config.yaml
d_model: 256
n_head: 6
init_std_qkv: 0.0306
MLP neurons of a small language model. Each row is named by its layer, matrix (down: output weights) and neuron, and shows model dimensions 112-239. Each number is 128 + 24 x the weight over its row's rms, rounded and kept within 0 to 255. A neuron's up and down rows have the sign that makes its largest values positive.
After each neuron's rows, "raises" lists the tokens whose logits its output raises most directly, leaving later layers aside.

L19.down52 [151 122 113 119 105 110 108 103 134  82 125 164  63  95 117  80 120 101 111 150  80 154 132 172 127 110  91 145 123 174 128 132 123 164 174 116 125 115 129 150  98 144 113 150 143 117  62 126 150 131 126  88 113 124 154 135 104 166  63 132 129 136 134  92 117 161 108 137 106  99  95 125 128  89 161  89  93 117 116 141 159 122 108  93 169 118 114 135 114  91 112 147 123 131  78 143 155 117 113 132 103 168 117 172  98 152 109  97 155 135 145 166 160 108 135 110 132 153 180 142 148 108 159 148 126  95  91 146]
raises: "ide", "id", "ides", "ise", "ce"

L17.down319 [149 158 148 151 120 142 125 114 138 150 167 107 135  87  94 144 118 207 145 145  83  95  99 130 116 108 103 171 159 122 141 117 163 113 138 164 125 140 111 145 140 154  84 114 119  98 117 138 117  78 110 131 164 129 155 110 102 103 110 132 119 139 140 102 123 114 149 120 142 141 130 112 136 117 132 164 137  89 158 146  82 159 171 124 150  63 159 138 105 107 141 162  98 109 135  85 152 155 113 158 102 162 112 132 122 101 170 122 117 136 120 129 146 134 120  84 113 107 113 135 132 143 174 128 146 135  97 100]
raises: "ers", "ering", "er", "ers,", "ers."

L3.down496 [117 148 137 150 150 119 107 146 134 145 122 165 129 152 131 131 136 165 153 151 118 148 149  86 144 104 168 141 174 115 129  79 144 144 147 120 151 112 132 167 132 132 115  99 144 124 137 116  83 115  96 126 145  97 158  96 131 118 145 141 133 145 168  99 125 131 171 100 123 101 138 127 107 125 148 155 113 140 171 112 140 206 153 169 107 107 120 153  84 132 152 112 120 144  91 103 121 107 159 133 117  86 152 119 105 133 129 107 139 112 143 105 121 145 140 131 133 120 121 167 104 194 153 103 110 179 145 134]
raises: "erson", "son,", "son", "rol", "nes"

L13.down323 [ 67  98 112 152 116 113 155 130 126 133 139 112 119 139 141 154 103 149 174 143 155 116 103 151 161 128 117  94 111 107 190 114 138 132 109 127 165 122 168  97 116  97 131 115 109 137 162 109 136 165 116 134 138 106 148 152 135 134 137 114 116 130 145  85 140 128 131 124  85  89 112 108 154 131 155 145 123 130 133 132 115 188 134 147 156  92 110 130 159 130 148  80 120 127 162 142 117 144 167  90 145  95  79 150  98 169 119  95  99  98 135 140 137 100 124 118 167 182 112 186 131 176 130  90 170 114 117 144]
raises: "age,", "ages", "age", "ably", "aged"

L19.down413 [133 161 125 146 132 149  95 126 135 117 105 193 158 126 129 127 163  91 118 133 117 163  89 122 118 129 105 125 111  89 138 159 104 141 142 106 131 115 159 108 115 128  96 129 159 127 127 122 144  82 128 115 187 126 124 111 142 138 118 160 120 113 145 102 141 169 124 147 129 174  95 131 165  96 121 126 101 113 118 135 107 118 135 138 132 121 117 132 124 109 131 134 140 158 123 115 145  94  79 151 166 140 125 120 121 129 134 126 134 150 161 116 160 149 104 140 118 128 130 116 127 145 154 150 111 129  75 109]
raises: "ies", "ize", "ies,", "ies.", "ates"

L17.down467 [113 150  97 144 153 146 134 160 130  76 125 132 104 135 134 140 133 101 168  90 134 129 109 141 125 135 107 118 130 157 143 145 112 125 154 120  93 163 119  88 144 126 127 145 114 108 139 115 179 125 141 120 104 106 114 112 149 120 135  80 155 140 152 104 163 143 124  93 153 175 123 122  90 118 137 144 149 149 153 143 132 112 159 119  97 104 176 169 135 105 151 142 127 117 118 115  87 153  99 144 128 120 172  62 171 132 134 104 158 115 106 161  99 137 105 105  94 137 108  99 129 153 114 133 119 116 121 114]
raises: "us", "us,", "lect", "ule", "use"

L18.down510 [108 131 191 130 101 137 133 151 144 115 148 113 124 137 138 179 134 120 119 109 110  83 122 116 122 132 175 108 140 164 121 104 112 111 142 133 114 170 116 128  85 106 106  95 124 119 121  82 133 158 113 148 114 154 122 138 162 145 143 121 185 134 129 133 114 133 111 157 135 123 129  98 157 140 148 133 130 102 146 169 110 108  85 107 141 110 152 119 160 112 107 112 135 165 152 162 154 153 140 152 109  90 138 111 102 120 127 117  98 115 155  99 155 109  94 112 134 103 109 135 129 150 164 117 149 123 136 121]
raises: "ted", "ached", "ointed", "ated", "eded"

L17.down238 [132 150 163  73 107  90 108  48 154 168  91  52 119 127 160 160 123 140 101 148 153 155 151 116 154 165 142 103 174 131 130 145 143  91 187 101  84 137  94  80 108 102 127 128  93 133 122  91 158 116 136  95 110 153 144 144 144 118  84 135 138 132 106 117 131 173  95 179  99 167 145 121 122 153 121 133 143 138 145 133 111  81 144 149 118 112 133 162 158  94 140 154 109 107 138 131 106 169 159  85 129 150 141 106 172 130 130 149 100 173 144 115 132 138 133 107 126 120 110 112 131  87 128 107 127 123 130 115]
raises: "her", "hes", "rich", "op", "here"